config.yaml
n_layer: 25
d_model: 224
n_head: 7
n_kv_head: 7
head_dim: 32
d_mlp: 896
vocab_size: 8192
activation: "gelu"
norm: "layernorm"
norm_place: "pre"
norm_eps: 1e-05
positions: "learned"
qk_norm: false
attn_scale: 0.177
bias: "none"
tie_embeddings: true
parallel_block: false
init: "normal"
init_std_qkv: 0.0231
init_std_o: 0.00326
init_std_up: 0.0231
init_std_down: 0.00326
optimizer: "laprop"
lr: 0.00228
beta1: 0.95
beta2: 0.98
weight_decay: 0.13
lr_head: 0.00853
grad_clip: 1.0
warmup_steps: 259
schedule: "cos"
final_lr_fraction: 0.0
batch_tokens: 131072
seq_len: 1024
doc_mask: true
train_tokens: 543300000
steps: 4146
dataset: "wikipedia_en"
MLP neurons of a small language model. Each row is named by its layer, matrix (up: input weights) and neuron, and shows model dimensions 48-143. Each number is 500 + 50 x the weight over its row's rms, rounded and kept within 0 to 999. Numbers have three digits each.
After each neuron's rows, "fires after" lists the tokens most often just before its 100 highest values on Wikipedia text that the model never trained on. A number after a token or word is its count.

L12.up102:450535399432520529561415513488555480490564454482464521550427503513578601563448478482492487427537445410470494532504437488503479468518464459384544458439536588505370498460538454394434546585562518489479484497522475461403519485481487466489511511574468513455547486542531607493442560520416527513
fires after: "|" 23, "Se" 11, "E" 7, " Se" 6, "\n\n" 6

L22.up708:477544430515521523408480485548481564426461482476383496538498447634575527443566481458481535487425534525545548456533319514582507426461491534364532407463419536488541524565553492491491541435517500545481448501510454514441506484480553539393506507412477476566504526488396539487452408489474564555
fires after: "=" 51, " the" 10, " |" 4

L15.up162:466457382416494531394423532507577546499560482529537507490480540544530545583397483455440513507549556457456417484446509523443471517537469496506513458547490465508480476519423534538529466473515539534550447549499304492397460512551501445501400491513474480527507580520475475433595534521534537563
fires after: " |" 51, "." 5

L15.up460:374492475455505439402485550493492558590491482628384568552446565480502498482509439566525451491563481470480492518496407501449420405544613489461493459510521576495569481406544569490526552505508501475495544520513475601529479538492545416484426529432556466540404533538462505511545457567585509517
fires after: "-" 16, "–" 13, " in" 12, " un" 5, " inter" 4, " U" 4

L7.up807:424531481407621498447383549490489528619504397493465577530553540544532509524434419426433449480507515430540451395519482581493469453441441477448487462389443551435475453458547585563540469514507590514526494510511463568477487422510533478459403540527489483586449536527560504448551515465537530551
fires after: "=" 26, "\n\n" 21, " According" 8, "\n" 6, "According" 5, " due" 5

L22.up872:502424485495470459482449490547471508451511410424478465481481551462536456597612474469555477494474425459439483439558491495486503541464620474607548467512455498525442370466451534525484537554473534504472423594543440591498574461451580483517480499524436476460486469499492494535531476585539492515
fires after: "–" 41, "\n" 25, "\n\n" 6

L13.up100:459426486343447524491495520502513539508565470491469453485519652411534505452475472460402514550522464425392484471466525475457491430485550553491555430504441494509527412473494442452514540516566611527466444548596441529489540482543501500470510505433533436440429558492518466525574557505535591537
fires after: " in" 91

L16.up568:498535547462523613454507500530403546468547542515420560462461578568536555469538485538499473616438456486532519577516508511503469514558476516491475465538442580449484429603481492400433519529491482494451426452564422495503484599509608406488482527428571458541489471514393485543499416491424467493
fires after: " |" 23, "=" 13, " had" 7, " were" 4, " from" 4, " was" 4

L22.up875:352466425399524493497452572531417539640503453470448571499433567555521496481523447454445544494497457480544438456534480492549510487542556460524466503556477565454480454566500517518480489558565607509509438500578475481496455372490496570489431554485422509573525411531512501496498471503553559574
fires after: "=" 62, "\n" 14

L16.up407:503487402484449527397560517453498546556424530460492473497543539510541547481491467520539559476469554406510503566474383458495553504484519544470521454455526501520511401514489478503520472453490502435501475479552491552566441535537561553527519612417450525542456595540575586462505581629461451437
fires after: " the" 16, "\n" 16, "|" 12, "  " 8, ";" 5

L10.up75:527523483392489506460497537531441548591477530575462543455391569552562594470474401474496498444524515472450416483502452449410409521572588490510514426426536506502457425500530449425449456493557573409438478507572493547511517522561572568508481472532471498545444397579493515452492434506505548486
fires after: " |" 29, " W" 7, " October" 6, " September" 6, " December" 6, " July" 5

L13.up179:397530414505551551415510533484522552491464482605472508479466582486564612569561412531491507507463459499454425480524517417370415435479398493480507457516486477462448471491519471517565354440505553517469504505464479482453431519601478444493426483448492489577488546605566483582526441656524519485
fires after: "-" 43, " |" 27, "\n" 25, "|" 5

L16.up315:513408544481519435600522562541479564493572457490506423471507591430525540512407470567419514567528594520376520416471507499447473528549494509496566453521517475510517457528449471557589469470468525497454444503504481622469590552493385496523513477535460471455404533557536422496612484463578528616
fires after: "," 38, " in" 21

L12.up608:497543463442447563462463462458491529475512551462491451474546504596537483525483499452499453379517508458487473484457562441496505535427467475428607428467473529516414471502487415469475588541522481472503519504504507475540419447447458451525488620469472455556482475469590466586504632534457502521
fires after: " |" 79, "|" 5

L7.up758:467535482451515459554572505503571565526499424575414600476547516637541444421545420500507507527459555471472460508434529519523498473592577536484483461474388508546438438546591509481536399526529535448475493428522470462477455570485612506449519419411495524477483528523482491491474424503464475556
fires after: " |" 33, "=" 18

L22.up764:488468430527519477558500480463467517511530541549403416516527431609440531520513492445499467513495424537509541536555522469437538470480469497511491414515403489429448483515472459451499520466510557538515466528541473553447497481494556415520445506441370553522456446562567499548499571681372478411
fires after: " |" 43, ";" 20, "|" 5

L12.up222:437580441503543474419568609440543461519576593537431572490461549523578502555445482498462477500509500448505552478459540471548454507494478516494516458491552581499427396491566498425466571486436493433499418466470469525492499594599502489481512588527500443538405536483505556527463480566450474527
fires after: " is" 12, " was" 12, " un" 7, " as" 7, " to" 7, " be" 5

L13.up545:510537475528513514486532489402424589550445537531427445454527497542520479535567508527537486498516520549475537535476419522507508487588384581464589430476503456448455512524473551529556428522419452443508547539531477579509467535552470469494469544458473490551441492530544605536446593534425447544
fires after: " the" 29, " |" 21, " The" 8, " and" 7, " an" 6, " a" 5

L15.up558:474435397561556403519408532549430566562572546563464480489567499580472426522582469490506443581468493449544517523501436501455543474564436519453554443429406492467398514499577547506475440501517541430532533485471522517482522466433544532493493471468494529565563462489604596476455460465475537494
fires after: " |" 41, " unable" 7, "cal" 5, " able" 5

L7.up521:438477445369624429452417550454515552534481541486481525460503557519569489456474464526466415541514537437582504478491538503496434449490550440486511440481450549502509514529568476634492391522430512500512473476547399521463500546487501428512360570533453502546442527549530524526525496510469453589
fires after: "=" 90

L13.up152:509458506496550485468449509546405543569490558596448535454449579467512503501473416484577439548478486534555483515534489512402441469506534398518472512507588488465480451561521544459480402479469596562467458557492484521481467504470563512471451518564489553539583447582393572476513568532533497496
fires after: " |" 21, "|" 12, " 0" 8, "G" 5, "B" 4

L7.up180:487484494564403455495497513423549557564490441533428567550515518544560567503545449455408528422558479477531519453473459505573462441572571523449519443528494519509480449380565465550484554462512530506478502526626497505497418465501547514446427499464500489511454450469572584570468453524469493511
fires after: " |" 38, " 2" 15, " 4" 8, " 3" 5, " 1" 5, ";" 5

L11.up7:469422454504526537500513458468489542461567524515549498498484488515508493573468437470470463467498482503450542535527464447476524500524500467476555474432497509555457439358520462595418398552545558497541463585539466539386553540513469474509585523519534420470490484522523525639495551556392501494
fires after: "." 40, "," 9, "\n\n" 6, " H" 5

L11.up98:305455451539616424469449479499581512515482524505460440501553526489494568594537512435470517433508526470502495435501401516434437426521439476483517468467487497556398538548585514491523558553401487446537490520493473507470524520552501505489464442498434449497559570497464607545527507580381496514
fires after: "\n\n" 15, " \"" 15, "\n" 13, " (" 9, " non" 8, " a" 5

L11.up832:525609407453480448401524445484447498459474500585427492506545494559494524504537475465562477491526417436563495596474476453468539508527501508537537477505559551520506498455590577437437458390495426475529459423476482533543492523603536533514416520415460471534536500563545501563485519530470504519
fires after: " the" 31, " a" 19, " ISBN" 9, " an" 6, " his" 5

L13.up428:380423480517461383508529519540547492505487512462506504509418579468561533450513512539521552424569541613477520532580477471579530535603439508521567462482528528540516460540514481538450519489546556421515549596531514433486495458454515429537573420380442509505361522382588460452422418544475521557
fires after: "," 34, " (" 16, " which" 15, " and" 11

L13.up462:475464455502449518492530492415572467469577483401465512567545516509588511544488486480542598489513565527462517477543562490503548574407472485363570492438485538580522429387537391484558510452541466546457477455499517458515475403476531480536502460585447466493445544463543520561438605502430467474
fires after: " |" 42, "." 6, " pm" 5, "ris" 5, " ." 4

L10.up671:473551494534479449391571492491539623540558435560469588496538514621520503493570489465503544519602553511517460482551442517551483382437472512516533466471482485476514527532559598560436562496563452501495557526509491521477409475514570487495482486481467563461400436582450517513492443521530529585
fires after: " the" 51, " an" 7, " is" 5

L12.up681:565471431485518426427534440522630549453508470512475574516516518522490498487454512458589576334460510519532463541531469392536538532599450598582555529449469582618469442470441488508401568447490565497505491510503507525522493470557447567501476527453447493449495521448551560558535463548413554573
fires after: "," 22, "|" 20, "\n" 10, " ;" 5, ";" 4, "-" 4

L15.up627:457507494541432489526486567489548502568483502508550552588423509465499482530480483447448538464462500518547484404453425473483483515481459509431551454608465527524532429443421419565525506564502548450500487443576452420429464437472473453489508538468490561604551388539491508533471427470544482564
fires after: "|" 29, " |" 28, "-" 17, ";" 5, "\n" 4, "." 4

L13.up309:483450458445569503511568515486492608657493436516465530518521527424541473530535400519557513382417478466488475356540508468446449508555540432495517490528487538548532472396492521427496509573447477485534559561592506549505441463501489514474481504532506433458466419495570532472396562510540479491
fires after: " 4" 11, " B" 10, " 3" 10, " Dr" 9, " 2" 7, " fe" 6

L7.up514:471564480469459460495492504408537576489487449571520532560512508485505519470483473409518609456531476498543431531551457448470476413478474486476525450521519542474507465509514513505467536502473563470443466493533480521524473518539608509486355469477480517530497477480471498558424487509547538522
fires after: "  " 22, "-" 13, " 0" 10, " the" 8, "a" 7

L11.up651:455448478560479436472471445421522493409479470562498618497537552496585562522388454472478506530484544577532527441527523481524557509560381553491520502474396576591501406428504477547534469577544520524487542548569437503472506565555508513465515516487472565405468416514577528570471472499436612574
fires after: " |" 38, "." 14, " (" 9, ";" 8, " —" 4

L11.up788:415499521483461388426556435457526522502506561500466467495451494510535561469537457448445468504558521475604578550469460490445455495522412456550526436467511531583408445437623568610457585569457446455440564604595471509489461486480505507491449504522457542510627534544608565588458453520438493437
fires after: " the" 25, " \"" 15, " |" 8, " The" 8, " a" 5, " an" 5

L16.up691:471447459430493509532393558486410546511519499510383561492530515528563534504462487440473503542511458490547549377526440373481493479549470384481599460565438474497513553554530438546546556494519535532463497604575433550414430474498498434520467471500561531554500494546562497524565472566494521562
fires after: "," 44, " |" 19, " and" 6

L16.up379:514522449480438445548557497441530573451551493484448501514469510528498455452536489589600522536530434470535526420397571507522478559437489448410504470579458578483513431423465512550483571519532519433450449499557414503437488328474496546481458518387430542529398484469553421548486483525601561525
fires after: " on" 25, " to" 10, " gra" 8, " Tri" 7, " |" 5

L10.up372:501380427532567443464418458402463557455523476497459509458522538487521513563555460472590526485479541489495575494512475504464467429554430554484516481409497572511451463530430468483502436484512507498492577536534500519464603489504446539545450545528400402539545542472573526552546561545392598510
fires after: "\n" 18, "," 17, "\n\n" 16, "." 7, " (" 7, " the" 5

L7.up290:489499493434444434532542504414577585490490489595459538431510504574526534417554460509527522543518530474509568561454477497527576450542606501527533455520452507535504442441482489553521469563500567417443449441532413495427449531518512508483413493459492492484446551525492464532495417527328476499
fires after: " |" 66, " 0" 10, "|" 6

L15.up436:449491474525499576485428518428471585504479492469489571444497467620501475522523524512461483488500420517554539585550525473443477494535529573495564408512382578580454480538513630522440505472509486427489476501491490530504498514440562424467536458358489548613540405519533593551406537569369457521
fires after: " |" 56, "|" 17, " 0" 4

L13.up643:523446453500504490513448551403540523458628398561426504538455538523581415555516491429479498489554472494482571438440469533494561448533473431515492455549501507541453421517483367470480488567465492493437509565540482474487553511473524562420555463469475445479480485413452561580558624537445495596
fires after: " to" 14, " was" 13, "," 11, " in" 10, " \"" 7, " is" 6

L12.up584:494552460508541456499460482441530551606542467459426601444531496531621479574482481561468455471524522519460439492462445473564478365497572509475524433546473549474515469528551547460489467530341506511476500531486487464459419408540490512488493403487514510633427506493498580615485506551503487491
fires after: "\n" 43, "|" 20, "At" 4

L13.up440:425504479548455481465518507554492596552583490442454547476471540488487463534591502509493466443494513557600539496623444454519494487548493552462494456415447490530470470486547419549482465527519557391424504501502544560507489359538490616477545480403485469532524444444609583522479554566427561532
fires after: "\n\n" 68, "\n" 5

L10.up145:454480489511436466489573487332442619484505524539453565531448506521578548445476460525489535463555531514558572432514436475525499498563527535563540435470466560512525476403600410589492488511434563435458457510579481554487468484531522513445439575479493435439425470481535514642501448519426505575
fires after: " |" 30, ";" 9, " 2" 8, " 3" 5

L5.up291:450510513497473449409488533480609530592557440596499569507459548471552518539516437499530414437527467422533571488540454527549478433490497576468470460457419581613487448448544462620538525494486557493405522459491498502507477442613547514489395532459462496540440572481506536527535443514421479511
fires after: "=" 19, "\n\n" 15, "-" 14, "|" 10, " (" 9, "–" 8

L15.up527:492485451476554461530543508417457516440623585547470440497455559516503403501544490458675536605577538464525548518426468612586525532605456525465538498499533482476597436490496520564544433475529546486488488520525449497456512493483563449462460583513405515410521547440521664520514574503478519550
fires after: " the" 39, " su" 7, " The" 6, "The" 4

L16.up619:429482458425605450561476541498537639497597469471450527547484493529541444508482506559519523486467633463625550463483374455434447518538541471482552458516470466596432464491472483582394572503528473473503550561520493518492566509449506433491509498551433457527507525608474514518477454522467514512
fires after: " under" 19, " re" 9, " U" 7, " non" 6, " to" 6, " ex" 5

L12.up45:476445466489572465450473455561423551500418481626384536450432500515447554377534501503511449509489490389544522468511496487401515536507577384546483466456521465503517472569579424484499488448455507430453499467466502539457629566493479475524442551514489530552526494535469468483502431524602494454
fires after: "  " 30, " |" 28, " 2" 4, "|" 4, " 7" 4

L12.up874:503555451485423533483522454383468531489559609579503492379494532585534457542534472465564491481499508544482527461402522532499562488516502567477580460432483541587474527488506471444464446458518502414449471544510518474497508524592471469504609543400460482653436513474417461550532536499428449457
fires after: " |" 46, "UN" 8, " David" 7

L22.up891:461470477476503522421452527485477484526639446498468512550516512520488494581510515557475452507563480465543497450536523419433556501558520480580584415511442480510493461477561596550467422536577440552534509601529415485476382585567513492439487566463514437511535491536551554586491532603466528581
fires after: "|" 41, "\n" 6, "\n\n" 6, "  " 5, "," 4

L22.up577:527510452464507457506514464487449546577561479392453504498404627548534515584499483564459586428553463446513446510554472472427523561498477478523486465533472544510484476419476536452457510470465548488464521514538402569537474571490521552477441486460447380538509559557519424607526397562553499522
fires after: "\n" 52

L16.up65:439468454504481517510459497395523513488545449527448463494472530443476480565537526431401487433473447509484373512524470429558522499497627413652495424538489544519440481402516486534462492446499458548508552571505525577449454503495513476450392479494478440545509563508492469506428477554483538483
fires after: "." 28, "," 20, "|" 7, " –" 4

L13.up20:398561499472482430574426462466500532602554475523464607547446480525568566588494519476534504421596564572516434445532472540514518510443496502467544465521508543423522415441436514457480428404512504539568560556441494495458390557519457486506510453476469543537518472538534525601436468574443563555
fires after: "|" 34, " |" 12, "-" 10, ";" 7

L11.up794:399498420490582442383469490482459560472574485582556470570455486568548494530563501600541374438523448455488475472519435443436405469467473525460578473455512565532483515531596502576557510514397450393519492489528542521453506460548513516485474566480495529615534491518495537600504500592550583503
fires after: " the" 34, "The" 11, " The" 9, " of" 6

L16.up88:469539493506527447500562444586513510482477495504443545539470529464406499598410458432514505486423513597468475443527490509455434545491486520492536450424439460474566457569588432485505517402536534525490492584549474502498523445517568421469444544489500536534555554497569429506568510483454552471
fires after: " St" 15, " Arm" 9, " ass" 8, " January" 7, " Wall" 6, " Court" 6

L15.up631:449466442565526507549512546425555536483550452547433523547493522469542403511602489483465480474489512592536553451599518563490504458573502451504611460539491520579552548528533425603393518514513486481389483449445485476499552516567540492491505550548520438539458505511421513536489439456445564638
fires after: " to" 43, " could" 9, " can" 4

L15.up611:551570487524494550564410451435534496544502439573510476563335545611486531572537492472576546469476565500535457588452451498488583439492541543499587486466450588508477500516555492604470428484505527510554421483500432448546540450539512559477416606525422427477592510575510507509500450520469548499
fires after: " the" 22, " a" 15, "ug" 4, " The" 4, " Ch" 4, " g" 4

L16.up63:486438499471514475419540562481555488497634487495451543619427554544497527610511510424524470556500513472495441461464540400537444510539546484516494428527473503535480355514464453467520549413485458579515477533500458536435516492604486479496544509496444362486389530502431599504504495465448492462
fires after: " was" 22, " is" 14, " be" 9, " not" 7, " were" 5

L11.up483:466429500496509476441526418507557535524488487428526480538469473504530648534480530441555463425481500399407569518618463560523481481551491569412533442448443472491566488470539459558518474429485483480493481527484498569431568480561490499545559490420446506570477480567585575571485544576525540517
fires after: " the" 77

L11.up792:483564493451519475548506486514487548522491421430463531595524539501517434582475518521492509422560432556546430534563528518438416406437573505463494442521519526486453436442537484555446481438379490486443462553510494447515415344504586485432437483532413485632505475506499581546364450472547501497
fires after: "|" 47, " medal" 7, " –" 5

L16.up253:345527475530586546486470452561479572531571522424428526511451511425519492526469435441507564518412513455522462401580413439462442549509518455416533510496437510443405454524512569507467444457607570561526464428557521564474513469476509488508532527485520521537516507520458467510487493580478470493
fires after: "\n\n" 92, "." 5

L12.up118:490425453542524511413437500432495495569542449582448582439448534550487523514544509522443444472446473574500530493571526395446456452520526548427542468436498511579457472519536343492542504517491503485532505528534538387488515383519523552539530524468506508586428438483535573562530617537534634500
fires after: "," 51, "." 9, ";" 6, ":" 6, "-" 5, " |" 4

L16.up477:446460474424475520522422496381506546427574528517475526457504486493539473462539504497573509491499573435512622457512417516464559553570533526487662476484530535561424486502551504599498492530595432491501471535520495559408582529574461567519461616367446480485554509570497543540526531553359409495
fires after: " Mad" 11, " El" 11, " of" 11, " Di" 10, " el" 9, " among" 7

L7.up239:458550461394501548457487491505523580580525532525469457533431523599527507537408478429532491437539498481494468557505528523526428409598457485486522469478489497614497463442628493483523518544492518449468530553485506452487495436496625467510455435471468531558524454544445527445443585515522553553
fires after: " |" 23, "|" 15, " the" 15, "-" 4, "," 4, ":" 4

L22.up119:494525494517456497541532606585567536376486478483511547590486500546504497478490417513527490497432519420452424531542479452433491505499485439506549422496405448504416434440578544558471514498510498489452374495496443554528512500446523450437463459553508521524444498519550517592427476578523536529
fires after: "|" 26, " |" 24, "-" 7, "\n" 4

L15.up365:444536484396497524570393458540451512659565527555493552472390451510576519615510469446458530445464567434503503428473483465493449560532629498465501479488499585477463438404543568475449503422521540472523410473485482553446527594641496500546508539410495451598470407559462498492473579556464530493
fires after: "-" 18, "\n" 18, "–" 13, "\n\n" 7, "." 5

L10.up712:485547463528455483492520494367510582418536499594439557508557522530595538482512432503440480395526421497448445476425501492517491470560498526559542433470517570564488473425544495539485569508491519480407486492600444531490422479447519489483414559482467433529455482475507506592528449535454512478
fires after: " |" 79

L12.up440:500454441545523566452458464448388447576640506490517552440421556578582540638491510507583474468454515439496429540650406481402438539479561523513563458448495498462454484441510416564482398526487542416581489517487444437473450544512531459488486606497530477557592489514507558620460579566367429535
fires after: " The" 16, "|" 16, "The" 11, "'" 10, " the" 9, "," 6

L16.up779:457463491453556527440529652423574493528601452432452509460488555518556529512509485454426522523506512479546444515526493505551448461516484450602509457441399525522438416608598502424522564457445510457463522597595535501517492484519494365473478559437517478482435484511568581495514467569513433561
fires after: "," 35, " as" 7, " (" 7, " un" 5, " re" 5

L12.up779:478536453330641536473479529477497523532537485436502528548452564502578513552543538539559555408540429408481477523553385443441509395478540486467522487523519520467477499494644447506549566507465505458473440622528432546493491454462484500424428484472537440532444490485425598430442424544455589528
fires after: " the" 34, " a" 14, " his" 6

L12.up776:478475455476537472438457511558509540575536639557454484431488566607521549540405392536472479501528524462446463559627511529503469489525448434471522462558468538458608404465493454560431436444561554514452474569568463529533408480476527494539407479535539491517506439546456517555416536493586549518
fires after: " |" 18, " can" 12, " there" 7, " W" 5, " °" 4, "W" 4

L13.up259:509467499492485479485526591435512507447493520532430478553556552612544591506467443489455529499583542498527453517507548479490473486494473513577555447444465484542599389465517482387515546528491481449414489584514447473461486535534531500496396526412512557528405459544547452525567557472406541466
fires after: " |" 32, ";" 8, " the" 8, "," 8, " was" 6, " March" 5

L5.up50:531542528531506410448502564479486509433501499532501524418517487473466549441580535594605487596515581459589588556480458455564532453493474565464527476494492527527486522547501563528502484491444469398495435532532447521503573524536493538495514563457469554456513550534571534569528521507516458525
fires after: " the" 35, "ro" 9, " to" 6, " of" 4, " a" 4

L10.up600:480532514440454492397469515471571543574522442448523536443456530523525552571554542475578551459541529515451507539679407527545496439574621417438481496460457500450562479458544540606389537493501504496477441525492446499469426467494566470453446543564472540612467504441449587547428517540515548544
fires after: " the" 26, " a" 16, " an" 7, " its" 4

L13.up423:401495474533496446518501485511629505471508510540517454485484504473509532578407426384393421557478535612512484427528492504453498492492466476525574473546444465538520476508501432539497507530536459570553474595458498588498486502516486466530456476515506539507388479479509498546550475461466498488
fires after: " St" 23, " ass" 12, " re" 9, " Re" 8, " Gl" 8

L12.up891:443473511410509427507456462498587509548587429533440547540506535461547448538500475546463491459482431456514483427476473409498487476535494438405516494510489525472485526567586486473440512586530546424394512528472540585485500396527557585498540547467543476554466454438450463525477508476547616598
fires after: " to" 53, " that" 6, " can" 5, " and" 4

L11.up690:491403419485493456508571471482501457475490587510520475501504511523600574433526489522541460466441542386603514510439510483457457501519478449466560456550519487418451492541576540528387492502390473342551485529533444504492523396535450520500496493481456532543461509528458505512475543559489453518
fires after: " the" 42, " |" 11, " a" 6, "|" 6, "-" 5

L13.up399:456458512513547587582456513423475522462482527449514506545503529592556549442501441544470450439489499435463619423435477551510541469540461569466609460455455472562489488433462471461493651588531512426462437508555464577478570469441428456542537543499530469522479488442574516516480540514441503573
fires after: " |" 51, " dist" 6, " exc" 4, " acc" 4, " inf" 4

L22.up519:493569486482447421470466486469562527564516435451509497560464531554524544597448488491420503404513541542495397475501423472448538543476528524514535470523559542493562392494415532478438517444474504548575566519582532450551428522548525539474446470575435445570483514556566495536490512489504517509
fires after: "|" 35, "\n" 18, " (" 7

L7.up763:449549489483562359494450477498541489514500563498481545466519537522525506572587485466444374460548461429634484438498538472466448460568515479498524451573451527545416446520568491540458544563367426413466511505517502476527480511587554546451516419390482572632450438492503610596408535522517486489
fires after: "|" 27, " |" 22, "=" 9, ":" 9, "-" 7, " is" 7

L5.up534:484508488518499392354534483471512511447539440540498576425481517541495501560554584557642470524561582528625495529521449497512535440461460502541542446480499544591413523421535509488446551547409445374502527552475524516516447528566494567491452620491491500514524455521547596575460486564462514501
fires after: " the" 25, " a" 16, "The" 6, " an" 5, " The" 5

L13.up272:465480516428522467557439541485515521479548466562433516561447520539547389568473493444473544514449523537490511409588438535490444513560532453503531433563492547535505483525485450626451491515490543492437517403454464512382470483492530491459482517467473466525404598435543436491494458455499633624
fires after: " to" 53, " not" 8

L10.up510:517426447518422467515507513419603539440504480487533503502524515441562495554538499529426514506556517617516549459509516522505533498534460528515544475464464598564569498525490531558452578509551465510551497507566533490500542447480434510524530419480514438499366447353566526546499483472464427555
fires after: "," 28, "." 17, " (" 5, " ." 5, ":" 5

L13.up427:528522523438431513438562474510557607568497500482500508428463531516499527462479491427525460438506487479425616538472465458458401429501503560432510462426439482552422458547624503526464451493571532388428483495468485479495536557559605550470533470486499434551428502511404512540502497532475516522
fires after: " |" 22, " of" 18, " the" 14, " and" 12, "," 12

L13.up81:520584446480474479475469529444588503565513477568550606454522540475530556579429487472358461519493538493598545491455454460477487521567458603513593465467453521553514461549547543478518449544457459465465458549506462586462519456510556525508478524424481552552527534596522494497524513616465504422
fires after: " |" 20, " Ad" 10, " Apps" 10, "  " 9, "|" 6, " /" 6

L11.up170:480449496431612488412543412511492558537540464512381543515540496456502458564502523522576461466545489420445516463526479426400495421543545480435522429498491539523470486550591432551538502489446529488504538536524488539490474576529552475441484349463513497618381550455381597469488500448502514551
fires after: " the" 22, " in" 21, " during" 13, "," 4

L13.up736:482434547440503372553434500498581544528549620540481417418559580485514515487431468513577501476587503529465444457433523432522503510479517430420550463595445531513524489506522385501447497475568562506505463500548461455475424407504526549516597493413492489525407504542505521500497528485567546526
fires after: " to" 20, " To" 15, " on" 10, " Th" 8, "-" 8

L16.up141:451543496511524469508582491457405511524524409528460579520408493472499479512496476553526497451574482402518536471448485444404455567461530525476531454525525611514444532496532554428535460478498465471467523476562518472475463526577499534391496477423413468536412569472579584514428439540518523549
fires after: " under" 32, " a" 7, " his" 5, " in" 5, " Under" 4, " Fra" 4

L11.up21:499486435496535482430447409467493591430457592488483507411502534553539650506504498386581472456538650452549534460489432459463523483551454519453585462498442537499509578472454520556433543504530503413569482440591426529499537527463494508555520639400450451523512490499451487567482558482502512461
fires after: " the" 38, "=" 18, " |" 14, " and" 4

L7.up746:420530512515462498492457514518520511498551410438537548615535545514572487589407525439495448398541537573557435406648476536531514522385458473475552465466483555486474345451405486530480545406505510506518438529537500495480477435543507565473481526553489535492453506517473654555399554536428523575
fires after: "\n" 31, "|" 17, "." 12, "-" 9

L10.up539:437402451505492506492495496432565572517596468469505515545482524461508579491436386454463556506577481496578574494531448470500503368541463517399542484542456556587463445468519456478478497531491458404477524567550463525403569438494475531510441489468471445504401583516441556649582479540403455557
fires after: " (" 26, " \"" 22, "\n" 12, "\n\n" 9, "″" 4

L13.up827:465503441475570518515455491517471492540531501472503511502531493536472505547348565549527529542532551413397603451499458443341495512469490514424619496461471494547585538528511391561550502491491545552519444482475404591489613554465434460536554509523470463545502527536422504517527491502477464556
fires after: " the" 51, ";" 7, "s" 4

L22.up802:503478544473528401493486507470476444645556541554440505513458565580532517443494484497470492395472483451494356351544415439500479433610478499539492464443436527508418560506541476415468512465530481490561531532570516469435431392447608521536540557505548527491510490419521444446455490515530592469
fires after: " |" 25, "|" 16, "," 6, ":" 5, "unt" 5, " (" 4

L22.up299:428496472523494513517567562471542510575539522508367503557558476630508511488531454534464560405470466418461502488454492498503526593517525587521517457604431518511477501480546453449524490400534479481488409473487435484540465457465535454498498497550485619550374485567471430463456534491447476457
fires after: " |" 40, "-" 36, "|" 9

L15.up700:470480520542456476491482559453409509525523508461482457498514499459504491528508491501485459478472525520465514466491474521538538535411543575514556436519513521459568521553474419586466427548590575470376500477490524517440575532531439549484492616379419475474465536485563619635543513512447499663
fires after: " the" 34, " to" 11, " The" 8, " and" 6, " his" 5

L22.up303:453505444379546527525505509513446523519544447480470509494465521571549561602420416462474433451432550499467457485552486480473497563508592442498524521411497468487485433467538509530450576478579548481493463539553536583463524466597539582469485566465440524556474393518515475507507491569464585519
fires after: "\n" 32, "." 17, " res" 5, "hab" 4

L10.up86:512568465502496557521542558442480617589480553570456545505547518551589499530437421507487482426490485513450522520458366447519441448451563498536565442429562553460552578474512568561420497506508527457506437480581460541472414482475549498470473599481524466517474478535530482525505490551408498515
fires after: " |" 43, " 2" 9, " 4" 5

L13.up390:405451440524540442409437511558505539508516449474484546547467513517531519565403482528486492466529426505525465386561400462438466529493523467394506447426397546517403451522550417441494515476517520458463560479480492497477493428538564583477510493559502564521475499538508535447494533526399537512
fires after: "\n\n" 85, "\n" 11